MLP neurons of a small language model. Each row is named by its layer, matrix (up: input weights) and neuron, and shows model dimensions 432-495. Each number is 50 + 15 x the weight over its row's rms, rounded and kept within 0 to 99.
A block is one neuron, or neurons of one layer that tend to fire together. Before each block is what it responds to, as a language model described it from the Wikipedia text at the highest values.

Prepositions and other tokens right before an expected place name, mostly in, of, at, outside, over, or the year ending a birth date, e.g. "founded in Toledo".
L8.up385:57 45 33 71 72 24 48 59 29 46 66 42 37 82 59 42 50 56 52 46 56 30 45 48 69 50 53 37 41 43 45 81 73 50 45 39 58 68 60 50 67 43 46 60 23 56 53 60 55 17 36 44 50 66 45 42 64 61 63 37 30 33 31 41
L8.up3125:42 55 46 76 83 40 34 59 72 59 31 36 43 34 30 56 67 42 43 37 59 54 40 60 71 35 67 29 38 63 53 34 55 44 41 41 25 73 47 44 60 45 48 45 29 44 30 50 88 45 43 54 49 67 80 61 43 60 57 49 66 40 57 40
L8.up3193:59 59 32 36 51 24 68 82 42 70 66 53 35 44 65 36 45 52 26 52 44 31 54 61 80 62 37 27 50 63 60 46 56 81 67 42 53 48 28 52 55 54 40 49 47 20 40 48 58 54 69 64 40 46 63 68 43 46 59 68 49 54 50 48
L8.up3595:38 57 35 73 65 42 44 49 45 53 77 32 51 42 67 46 45 45 39 51 72 20 46 78 53 38 26 51 48 37 17 37 54 55 56 07 25 71 52 45 55 50 48 57 33 57 33 52 54 42 44 52 39 57 45 28 73 44 60 34 62 48 32 46
L8.up4350:26 60 50 61 78 44 45 80 23 51 42 29 40 52 56 36 77 63 23 49 23 33 62 36 54 26 39 45 39 20 40 65 56 58 44 43 54 60 37 65 63 71 37 58 68 50 55 57 41 39 38 62 50 59 82 48 50 49 61 39 29 28 49 39
L8.up4399:47 52 43 51 63 29 46 55 54 20 45 32 71 50 42 50 75 63 37 36 54 52 54 73 66 50 49 35 49 65 47 37 51 29 62 65 40 62 39 59 53 55 58 45 52 47 51 75 55 50 45 36 62 58 58 38 54 89 60 49 52 13 51 36
L8.up5222:66 40 59 70 67 43 40 56 40 50 50 55 33 60 48 49 41 70 62 62 52 59 56 60 58 35 40 83 53 55 27 57 50 38 43 78 41 56 53 63 71 48 51 76 63 28 35 55 77 15 51 73 32 52 54 25 28 53 57 25 66 54 50 48
L8.up5794:59 37 34 53 34 15 69 78 34 44 68 60 22 41 31 34 54 61 38 55 47 20 47 30 26 57 44 48 39 67 33 69 63 32 42 19 63 68 65 45 67 32 59 57 40 67 45 53 45 16 26 52 39 54 39 49 26 24 55 35 61 39 29 27

The last token of a verb or its object pronoun, often a suffix like -ed, where a preposition or adverb must follow: traveled to, moved from, hammed it up.
L8.up304:09 51 26 39 57 43 46 56 65 53 31 40 61 40 41 32 50 69 32 49 73 37 24 82 41 60 41 59 26 69 73 63 62 78 51 62 40 69 54 49 47 55 38 39 53 45 39 23 55 51 73 60 38 31 68 67 29 56 51 59 40 39 50 40
L8.up1156:64 35 44 43 63 61 40 45 48 64 43 44 44 19 47 51 51 44 52 67 59 42 45 44 68 45 43 59 62 46 57 66 55 61 42 68 49 47 48 35 30 14 29 63 41 51 58 40 41 04 36 46 20 57 53 32 46 80 58 37 51 38 41 45
L8.up3354:46 42 59 63 53 39 64 55 43 68 57 34 40 44 35 31 28 97 53 79 57 46 51 48 54 36 50 43 46 62 71 40 69 28 54 55 29 57 40 67 36 27 61 45 50 82 46 36 47 46 49 47 56 53 56 31 20 60 55 58 55 28 29 22
L8.up5148:29 45 62 56 52 53 59 64 53 81 27 61 33 57 41 43 55 62 62 57 52 35 44 34 73 55 59 36 38 46 56 60 73 49 69 43 53 50 53 52 24 37 47 66 41 54 65 59 74 37 43 49 43 70 44 62 35 79 55 79 26 30 55 32
L8.up5228:39 70 29 37 50 53 47 41 82 46 48 32 50 04 77 65 47 64 55 73 47 52 35 60 43 84 78 72 39 40 59 64 73 71 32 37 53 37 45 60 39 38 33 50 53 49 60 36 59 42 54 37 39 34 55 54 29 51 71 60 47 65 40 32
L8.up5717:42 40 34 64 58 49 44 60 41 47 39 37 59 30 39 54 49 49 51 46 43 31 54 46 75 59 46 45 38 40 79 30 68 58 48 31 24 31 39 49 50 57 21 68 49 29 44 18 39 48 13 40 42 62 43 44 52 58 63 67 68 59 65 50
L8.up5837:24 30 28 34 63 39 31 32 54 40 49 41 23 56 55 17 54 36 41 47 54 35 53 48 90 62 59 60 43 67 65 54 53 58 66 48 65 41 68 61 34 17 47 49 28 67 61 53 70 53 31 60 55 47 54 64 33 42 57 69 56 48 60 00
L8.up6042:60 39 73 49 47 36 29 51 38 52 60 39 36 44 15 44 56 56 48 48 52 41 32 18 61 54 78 57 49 52 65 72 50 55 67 49 51 59 49 61 37 28 41 70 63 82 62 60 73 48 44 34 63 56 45 46 42 49 61 50 56 10 50 13

Fires on the apostrophe in possessive 's after nouns and names (McCain's, the League's, Rio's), and on the final pipe closing a table row before a line break.
L6.up1531:36 95 32 45 63 71 54 36 28 65 64 41 36 44 51 53 40 23 16 35 56 50 52 68 64 48 64 64 29 41 67 53 71 23 54 63 55 54 43 58 60 38 84 59 57 34 57 34 47 45 67 82 82 33 47 46 41 50 65 71 49 47 71 43
L6.up1742:41 41 54 56 75 43 54 55 73 72 71 60 45 38 40 36 63 49 60 83 53 34 26 47 59 15 37 53 33 39 68 35 50 68 73 56 77 49 42 06 48 28 56 59 44 58 43 51 54 25 57 40 40 50 56 64 36 75 55 55 36 63 60 38
L6.up2388:09 45 44 64 49 43 26 61 49 69 62 44 57 26 39 21 71 37 49 38 73 41 57 47 26 51 60 34 50 48 44 63 64 33 58 48 66 67 58 31 52 29 70 37 66 58 00 55 44 36 50 87 33 53 47 38 39 76 56 88 53 43 36 56
L6.up3045:61 57 63 72 47 44 43 70 71 59 70 33 36 53 21 60 27 55 76 44 52 45 36 53 54 35 33 10 47 73 61 44 57 60 39 11 29 31 47 63 75 44 43 57 55 28 66 37 45 52 27 51 63 47 66 29 43 60 78 54 54 87 21 46
L6.up3074:46 42 28 41 42 35 48 69 62 65 52 37 25 28 48 44 44 48 42 57 89 46 50 69 38 55 58 31 37 40 58 29 52 50 57 35 41 62 14 51 49 58 75 70 22 38 86 30 49 44 59 52 21 51 58 72 38 63 57 51 50 34 49 22
L6.up3594:32 56 26 24 58 31 52 45 77 53 57 45 35 67 22 57 35 59 55 58 54 42 62 41 76 54 65 53 45 71 33 20 65 46 62 50 42 43 43 57 79 35 61 37 59 38 74 25 44 86 27 48 53 63 66 52 58 53 58 51 24 44 50 28
L6.up3702:37 66 27 38 52 72 28 58 67 65 69 61 38 31 47 55 62 37 57 58 58 59 63 63 46 45 51 31 43 28 41 63 62 57 59 39 28 64 53 53 52 39 45 55 33 46 21 33 65 43 63 54 14 36 43 50 40 63 66 36 34 47 74 56
L6.up6086:63 46 63 49 54 28 46 63 58 76 45 61 15 58 63 46 61 45 44 40 41 45 46 46 46 78 51 65 63 62 50 57 55 63 56 45 16 50 42 48 57 41 48 63 80 34 53 59 54 46 47 62 59 66 76 50 23 33 56 86 54 47 65 31

Final token of a person's first or middle name, just before the surname, in lists, tables and prose, e.g. Matt Schaub, Satoshi Suzuki, Ted Nugent.
L6.up618:36 56 51 49 56 52 59 18 51 46 45 19 42 44 60 53 61 76 33 24 72 49 39 47 39 42 59 28 19 53 37 65 54 46 66 27 64 59 37 31 65 46 57 60 67 53 53 53 45 28 63 53 45 60 39 59 72 42 55 62 72 52 27 27
L6.up1088:52 92 55 68 67 52 33 64 29 77 29 19 40 41 28 67 47 48 35 60 87 63 71 55 50 32 64 43 46 54 47 47 73 72 65 37 37 69 07 34 43 56 51 56 51 56 69 29 59 62 44 49 38 67 44 57 46 50 63 76 33 44 52 32
L6.up1622:30 71 13 48 57 48 38 70 40 24 63 13 59 45 40 27 47 73 37 21 37 56 33 61 40 40 72 44 22 38 40 27 57 72 45 41 42 61 33 19 49 63 61 21 60 50 69 44 31 33 59 37 64 54 49 43 52 53 61 18 50 69 29 27
L6.up2597:38 71 52 50 60 53 46 43 64 61 42 42 52 64 33 46 38 39 52 55 50 54 46 77 38 24 62 61 40 65 61 20 53 39 63 56 67 38 37 19 47 52 51 22 57 71 82 34 54 45 76 43 74 54 51 55 51 24 59 41 35 45 45 35
L6.up3618:33 44 55 70 80 36 43 73 28 34 60 52 53 47 40 47 44 55 65 39 47 54 23 51 41 30 56 44 25 41 59 36 71 54 54 42 43 45 38 35 67 36 56 65 57 55 67 55 45 29 71 39 78 40 36 59 54 68 56 41 36 51 52 55
L6.up4979:30 87 66 51 41 54 48 47 36 45 36 41 45 38 65 61 70 33 48 55 56 68 45 63 48 29 64 30 22 54 46 40 44 71 62 40 34 83 36 47 27 38 41 52 45 37 63 55 41 32 69 38 47 65 49 28 71 47 71 59 62 39 47 36
L6.up5396:31 54 40 42 73 51 59 31 42 75 72 24 58 58 39 32 43 47 16 47 55 54 40 60 59 34 61 25 50 29 57 37 44 43 64 38 51 48 23 58 50 48 43 70 48 79 67 28 50 45 79 40 72 44 38 80 51 44 54 67 27 44 45 57
L6.up5823:23 78 46 65 80 53 41 58 52 73 59 33 32 28 46 52 48 36 46 54 66 66 61 49 65 22 28 48 34 59 28 81 41 55 62 58 72 47 46 34 47 48 57 56 71 11 80 72 37 53 49 71 72 37 53 28 56 42 46 52 56 46 29 64

Apostrophe right after a noun or name, usually before "s", as in Christie's, Women's, God's, and occasionally inside other words.
L4.up1780:44 69 54 39 37 48 41 58 48 39 27 61 49 78 67 42 36 52 20 53 46 41 73 62 53 42 47 30 51 81 21 38 49 36 99 50 19 32 56 51 61 48 49 40 45 61 66 67 45 30 63 62 59 38 50 45 57 40 69 48 56 64 36 47

Tokens directly before or inside a numeric value, mostly "of" after measurement nouns ("average rating of", "period of", "mass of") and partial digits.
L4.up4310:31 68 55 34 48 26 53 37 57 51 46 34 20 49 30 50 54 68 44 65 51 54 47 44 61 63 40 61 25 77 50 53 75 63 46 44 35 47 23 48 21 61 77 46 50 42 33 45 77 45 21 59 47 29 47 66 52 37 57 66 59 43 99 47

The last token of a person's given name just before the surname, mostly in sports rosters, tables, and credit lists, e.g. Chris, Jero-en, Luc-ian.
L8.up103:42 69 38 37 61 45 43 35 44 58 50 28 40 53 52 64 25 80 00 50 55 52 26 64 50 32 58 44 38 38 43 48 61 64 55 30 59 33 35 75 53 86 57 52 36 63 58 67 38 65 44 37 49 54 45 48 63 49 61 41 29 45 27 36
L8.up1936:51 50 35 37 61 42 42 22 28 50 64 11 34 41 51 44 31 51 25 64 51 42 34 57 58 26 44 55 53 57 23 45 58 67 45 36 55 46 65 58 54 89 41 29 35 54 51 82 36 44 55 35 58 51 69 75 54 59 53 70 40 46 30 22
L8.up2366:40 56 59 57 58 45 45 39 31 44 39 25 37 35 57 18 55 99 41 36 63 40 49 46 65 33 70 38 42 83 26 76 63 47 57 32 46 53 42 54 56 88 66 49 36 59 68 40 45 43 53 49 53 18 59 43 65 43 63 58 52 62 34 25
L8.up2923:64 71 36 42 61 54 48 57 65 83 46 44 27 47 45 30 39 68 44 34 73 34 36 35 51 30 44 66 73 61 98 43 55 54 57 56 54 20 28 29 63 63 64 60 21 42 61 69 42 52 62 62 61 47 78 73 65 53 63 58 51 77 49 56
L8.up3758:71 59 50 41 54 59 25 56 45 24 53 30 57 31 43 59 40 72 42 63 59 43 72 64 69 27 48 59 61 48 46 58 55 21 62 74 59 50 31 67 66 68 34 56 39 50 78 65 31 33 56 49 43 53 69 61 62 50 64 35 48 29 47 58
L8.up4103:36 70 46 32 68 57 42 47 44 71 56 28 48 44 52 48 23 51 38 22 78 45 46 53 56 35 65 64 38 62 53 56 54 60 58 47 53 50 73 52 66 49 65 51 34 54 67 45 61 36 35 34 66 35 51 51 66 51 60 39 42 46 23 40
L8.up5141:38 50 52 45 56 42 41 26 17 51 39 23 45 54 62 73 11 71 22 57 79 39 49 61 52 36 18 74 39 47 59 21 79 48 67 24 49 33 52 69 46 64 54 66 49 38 79 75 32 63 47 54 56 34 50 41 39 51 59 28 57 50 44 38
L8.up5933:49 67 26 48 72 28 42 50 65 66 39 04 55 37 48 49 48 81 13 60 61 56 47 65 41 23 50 17 64 20 57 26 60 63 45 43 40 49 71 60 46 72 56 41 50 34 63 66 48 45 40 48 46 43 61 59 52 50 73 75 49 44 28 44

The final piece of the first word of a name in a list or table row, such as Cu-ber, Sar-ina, Lin-field, or Targ-et before the next word.
L4.up3408:29 76 39 73 58 40 41 49 38 57 41 02 40 33 62 54 75 53 44 41 79 59 79 66 61 33 64 17 54 41 53 69 69 65 35 40 29 47 63 54 51 44 56 59 78 36 69 72 53 50 71 51 35 32 40 58 47 48 67 77 55 27 34 47

The closing pipe at the end of a markdown table row just before the line break, as in "| 100.0 |", "| Notes |", and separator rows like "|---|---|".
L8.up514:35 43 52 49 66 23 58 51 71 78 43 65 56 56 43 35 29 64 39 39 62 57 26 64 66 37 44 45 53 47 69 54 39 80 57 18 51 37 58 60 49 47 51 42 45 69 55 40 48 26 39 34 78 40 49 45 41 61 64 62 40 35 49 19
L8.up1991:37 49 48 73 80 19 80 39 71 60 44 42 60 60 52 31 68 83 36 64 49 35 29 66 56 29 33 21 33 45 63 60 47 63 63 78 61 34 46 77 51 38 36 50 42 35 57 42 49 31 56 45 54 47 55 58 43 58 54 74 35 36 24 27
L8.up2315:48 37 37 67 39 31 47 52 28 58 57 39 52 53 50 64 41 64 56 67 39 00 47 82 56 33 37 34 33 57 70 11 40 63 43 36 45 32 49 79 41 34 62 49 42 60 32 30 61 46 59 45 45 21 57 65 51 88 50 67 52 52 56 32
L8.up2417:48 52 50 83 64 52 64 46 53 60 58 52 62 48 33 29 89 61 28 54 65 61 56 48 70 42 48 46 40 59 36 46 36 82 48 54 44 61 46 17 67 66 47 25 21 50 28 52 30 19 43 71 38 69 44 54 66 78 56 42 71 34 56 39
L8.up2838:31 55 50 39 66 32 44 39 42 44 68 28 48 45 62 59 57 66 46 86 45 54 35 62 46 54 62 25 61 64 60 46 43 62 62 50 54 37 34 54 74 43 68 23 43 70 48 72 40 34 40 43 34 32 64 68 44 79 63 56 65 46 47 44
L8.up2914:63 40 43 22 76 33 27 41 81 52 74 70 51 42 30 65 61 64 56 57 45 40 34 47 42 27 51 56 28 40 55 46 54 65 69 43 56 52 66 53 55 35 28 56 45 57 57 48 63 34 50 40 35 63 39 54 47 61 61 30 44 53 47 15
L8.up3481:48 46 50 51 60 31 54 62 51 61 35 53 21 39 53 18 40 64 38 68 44 19 36 52 70 32 65 39 36 48 59 63 65 46 54 70 68 51 58 46 73 38 34 53 29 37 65 42 56 47 39 48 30 35 31 59 52 74 57 46 49 59 53 33
L8.up4969:49 47 66 58 66 29 36 35 56 49 61 57 56 38 47 58 67 51 46 68 46 56 22 68 42 68 24 34 43 61 44 39 26 71 54 41 58 21 59 54 62 36 48 57 66 34 74 34 52 47 25 26 55 86 71 45 48 49 66 76 38 63 61 51

Words that say where something sits, often building parts or places: ground (floor), stair, entrance, hotel, located, site, and locative in, on, at.
L4.up5079:59 62 40 56 47 36 33 57 54 31 53 36 24 43 47 53 21 43 28 64 85 45 40 84 42 33 38 26 64 45 62 50 61 61 43 48 84 57 66 53 28 64 28 32 44 04 37 63 32 26 27 62 48 36 62 57 36 55 63 51 67 37 48 29

Function words and currency marks right before a number or amount, such as of in cost of, was in population was, and $.
L6.up526:44 24 34 39 37 26 53 43 84 25 55 47 36 17 58 34 35 49 53 73 90 21 57 57 80 52 30 88 29 44 50 61 43 56 29 37 51 43 45 61 51 56 50 52 38 47 39 56 22 58 20 46 60 70 25 44 70 47 64 30 68 36 84 26
L6.up1856:40 87 40 43 65 38 44 43 71 55 41 41 26 51 53 41 54 63 33 69 65 51 61 66 46 29 53 56 12 56 49 54 60 28 48 39 51 38 57 62 46 55 24 60 45 29 59 68 50 44 57 78 57 25 58 44 32 51 61 39 23 66 63 32
L6.up2921:45 53 30 61 51 26 45 68 42 44 44 37 45 63 59 39 65 49 80 46 83 28 61 43 49 55 15 58 52 29 56 59 33 31 49 61 76 22 54 69 48 80 79 40 46 38 37 70 32 44 50 50 50 43 64 52 56 44 57 31 42 70 67 68
L6.up2955:20 44 49 64 68 50 34 77 24 53 50 20 30 51 17 51 55 33 54 49 61 42 58 24 61 30 42 21 37 33 53 49 74 36 48 24 61 48 29 81 61 59 37 79 49 41 76 55 50 32 59 77 63 49 57 83 77 23 55 21 59 69 45 23
L6.up3771:33 64 24 52 45 57 55 83 51 64 59 44 37 61 26 25 62 83 74 51 37 22 41 26 67 66 32 47 38 46 66 52 46 46 49 49 43 26 27 76 56 71 53 53 51 40 23 39 38 49 32 74 43 27 95 28 59 39 54 51 49 59 37 39
L6.up4337:27 79 46 71 42 42 35 75 65 35 34 50 50 56 76 27 44 88 73 41 57 42 47 28 35 48 46 47 43 36 26 67 70 88 61 67 59 25 33 68 43 35 46 56 59 59 44 59 35 43 30 54 52 42 47 46 66 49 61 55 68 39 44 24
L6.up5548:57 63 40 50 63 45 42 63 53 49 53 52 36 64 45 53 51 41 31 82 98 57 59 45 62 34 36 72 49 63 70 67 47 59 55 41 58 31 31 69 40 37 66 53 50 48 58 36 45 32 28 61 78 45 68 33 46 56 54 28 31 62 89 51
L6.up5845:56 36 26 55 65 43 49 61 68 35 42 31 49 40 38 50 49 44 43 80 62 53 58 37 54 35 33 50 44 60 37 55 49 37 62 41 53 29 30 83 59 61 54 77 35 50 48 60 53 35 32 44 66 35 59 49 51 59 62 48 39 47 56 33

Transitive verbs or their final word piece, often acquisition verbs, just before a direct object such as "a" or "the": received, collect, contain, gained.
L6.up329:31 51 77 41 51 42 59 40 55 54 52 35 41 56 20 34 39 85 46 48 70 52 44 37 72 39 54 72 57 56 44 74 33 28 41 58 45 42 42 62 63 51 61 49 47 46 44 37 51 39 46 60 38 35 77 55 44 48 53 48 28 36 53 54
L6.up991:30 45 67 68 42 34 46 36 68 51 51 54 38 42 46 44 45 56 60 48 63 71 46 21 46 31 51 41 30 82 48 61 51 53 68 49 60 29 40 60 34 34 73 52 37 38 47 42 59 32 50 36 46 38 49 35 53 42 56 59 52 41 23 42
L6.up2350:49 70 51 37 42 47 43 79 63 53 52 38 43 44 28 27 58 61 55 33 58 63 70 24 74 33 54 55 29 54 42 60 52 83 56 51 61 48 44 37 35 46 41 39 47 30 56 26 52 52 33 57 53 66 41 59 61 51 54 38 49 36 53 45
L6.up2581:42 38 25 57 62 51 54 39 38 38 34 20 28 42 28 32 67 73 60 74 59 29 69 16 62 66 38 34 29 75 60 48 45 50 81 27 51 22 29 43 59 35 31 66 63 59 40 67 59 51 76 55 56 72 76 34 63 20 58 27 44 26 74 34
L6.up3650:37 57 37 53 47 43 60 49 45 78 67 61 49 43 45 50 44 51 47 92 56 35 55 45 52 55 24 44 27 62 42 60 52 58 61 47 64 42 52 65 48 45 20 45 18 32 40 52 47 56 50 52 48 54 32 43 65 67 55 26 70 64 40 59
L6.up4874:33 67 53 60 45 57 36 38 57 22 58 23 70 46 20 20 63 76 48 56 57 48 31 53 94 59 27 52 64 62 52 67 84 29 35 42 70 12 58 63 42 51 62 61 50 35 40 44 62 43 16 54 47 39 51 36 67 64 52 66 33 38 66 20
L6.up5682:65 56 65 48 48 29 57 50 50 65 58 36 45 67 35 46 81 60 36 50 64 49 48 26 69 54 56 53 42 75 37 59 51 73 52 65 79 65 25 48 76 43 44 35 48 17 29 40 57 51 56 54 55 44 78 65 51 54 41 71 74 70 41 31
L6.up6117:37 43 28 46 42 54 47 48 60 41 49 57 60 49 24 42 60 53 64 54 72 40 39 36 90 49 35 89 13 54 51 57 59 45 57 33 51 64 30 57 39 57 45 22 18 47 37 56 38 50 63 53 55 49 56 43 42 56 53 57 48 31 34 22

Words just before a named location or building, mostly in, at, the, of, situated, built, or railway before a station name.
L6.up949:62 28 38 37 48 44 66 47 38 39 42 69 49 67 40 63 66 42 55 41 52 38 33 66 48 35 52 61 05 46 39 48 64 42 62 35 35 61 31 52 26 72 25 73 62 58 74 49 21 50 71 63 71 45 48 73 64 60 61 42 33 59 53 36
L6.up1500:63 65 47 70 63 40 58 57 79 31 49 50 58 37 46 54 61 46 28 51 56 57 41 51 69 63 23 65 23 45 41 30 44 25 46 42 45 35 61 67 30 56 67 53 45 23 64 45 44 34 46 54 56 43 56 46 68 66 60 53 55 32 40 30
L6.up1565:41 58 49 65 49 49 50 60 55 54 60 35 25 57 12 52 56 47 66 60 56 42 24 56 49 37 56 19 56 28 26 53 55 52 54 53 57 61 28 61 56 74 50 48 50 31 61 77 36 06 45 35 56 36 56 95 36 48 52 26 66 48 59 36
L6.up1758:25 52 12 63 54 21 53 76 36 57 31 63 60 38 65 47 55 81 66 50 37 14 50 60 75 54 36 43 21 39 45 74 55 65 43 28 42 45 60 51 78 60 42 52 35 47 63 64 36 39 37 47 67 49 70 68 52 56 54 37 38 41 47 45
L6.up2203:70 33 31 61 34 21 55 39 71 49 52 53 38 50 32 35 34 63 66 31 67 39 18 46 48 15 44 69 47 59 44 61 73 35 47 43 56 56 47 29 51 79 36 63 55 63 76 51 49 48 38 47 69 44 61 56 35 65 55 34 18 32 25 28
L6.up3102:38 43 32 51 66 41 63 70 54 54 25 60 39 44 46 48 56 75 45 46 44 30 29 68 47 00 21 59 60 70 24 52 61 58 68 21 17 54 55 58 56 60 40 77 25 57 41 55 50 29 61 31 64 34 55 65 51 63 58 41 36 44 67 45
L6.up4027:45 51 36 43 30 41 51 38 35 56 58 48 28 40 32 51 65 77 25 46 59 00 31 39 20 60 00 29 53 74 63 73 70 40 62 22 55 42 65 55 48 34 37 66 22 49 59 48 29 46 76 55 41 53 70 60 43 70 58 40 45 44 48 67
L6.up5604:57 76 23 42 48 32 50 71 69 58 37 61 44 45 37 38 33 43 61 76 83 31 40 55 37 47 60 61 55 53 61 45 51 42 82 35 70 43 54 59 58 55 52 34 42 62 56 66 54 56 37 83 51 59 72 65 38 61 56 32 47 30 54 28

Final token of a verb, often a word-piece ending, after to, can, not or does not, just before its object or preposition, e.g. differenti-ate, dev-ote, reduc-e.
L4.up3363:68 42 21 53 49 50 55 44 17 44 34 61 42 61 77 48 74 58 53 25 51 42 57 60 92 40 62 52 36 33 66 52 77 34 27 40 49 53 47 66 57 44 63 48 38 51 72 39 45 56 62 63 62 38 49 36 17 68 69 60 43 41 37 39

Tokens right before a quantity is stated, such as table pipes before vote counts, colons in census lists, and words like about or approximately.
L8.up56:13 58 53 71 81 36 52 74 47 36 48 29 49 75 49 47 36 73 57 67 51 55 41 42 69 21 65 49 24 58 53 76 47 37 47 64 60 40 01 58 61 54 63 87 78 64 64 41 22 24 45 43 65 66 62 56 59 47 61 40 30 35 49 50
L8.up1851:45 67 33 76 58 26 61 74 41 75 64 39 39 56 58 43 56 46 59 70 37 61 37 33 48 68 33 48 16 30 24 50 68 38 54 36 45 53 32 72 78 26 51 44 20 21 42 74 75 06 50 40 34 40 70 50 35 53 59 33 36 45 44 46
L8.up2174:41 62 50 35 52 43 52 84 38 63 71 28 58 58 34 46 50 55 28 70 70 61 66 56 54 40 59 88 43 58 50 62 50 20 65 56 54 63 24 60 39 56 52 62 48 43 46 48 29 25 32 52 46 61 65 37 40 69 65 31 15 40 59 54
L8.up2467:00 60 59 43 36 39 62 48 47 68 44 51 60 35 30 31 64 48 62 65 61 59 62 39 43 26 45 32 54 54 34 94 37 31 91 50 70 33 33 14 44 58 35 56 63 57 27 36 42 28 46 47 40 56 44 46 64 48 61 51 54 61 49 30
L8.up2903:40 86 47 04 57 50 68 84 42 53 46 36 29 36 64 24 48 39 70 59 62 29 50 34 37 12 08 51 57 66 70 46 56 41 49 55 70 43 32 35 42 62 42 56 50 58 23 38 33 50 51 36 68 74 33 43 45 74 64 48 42 27 69 37
L8.up3924:27 71 31 49 52 29 65 39 68 58 67 17 50 52 26 37 27 58 75 57 43 61 45 58 62 48 41 46 51 15 51 45 81 57 37 29 63 55 67 71 65 65 26 83 49 67 40 27 62 18 39 46 30 49 59 32 37 38 60 20 44 44 53 27
L8.up5112:45 50 44 28 45 33 34 51 27 39 48 43 51 84 61 17 35 49 85 51 59 36 71 41 75 42 31 79 42 23 47 54 52 61 42 71 36 56 34 57 53 64 75 60 72 65 16 33 52 47 35 51 57 50 48 39 33 49 53 53 51 37 67 35
L8.up5992:42 57 36 48 73 28 54 57 35 60 54 21 42 55 50 17 56 53 63 59 62 30 45 35 59 41 47 65 44 71 37 51 72 66 51 52 19 54 00 74 61 46 43 86 43 50 17 54 73 48 49 38 45 55 56 58 54 64 57 34 22 38 70 25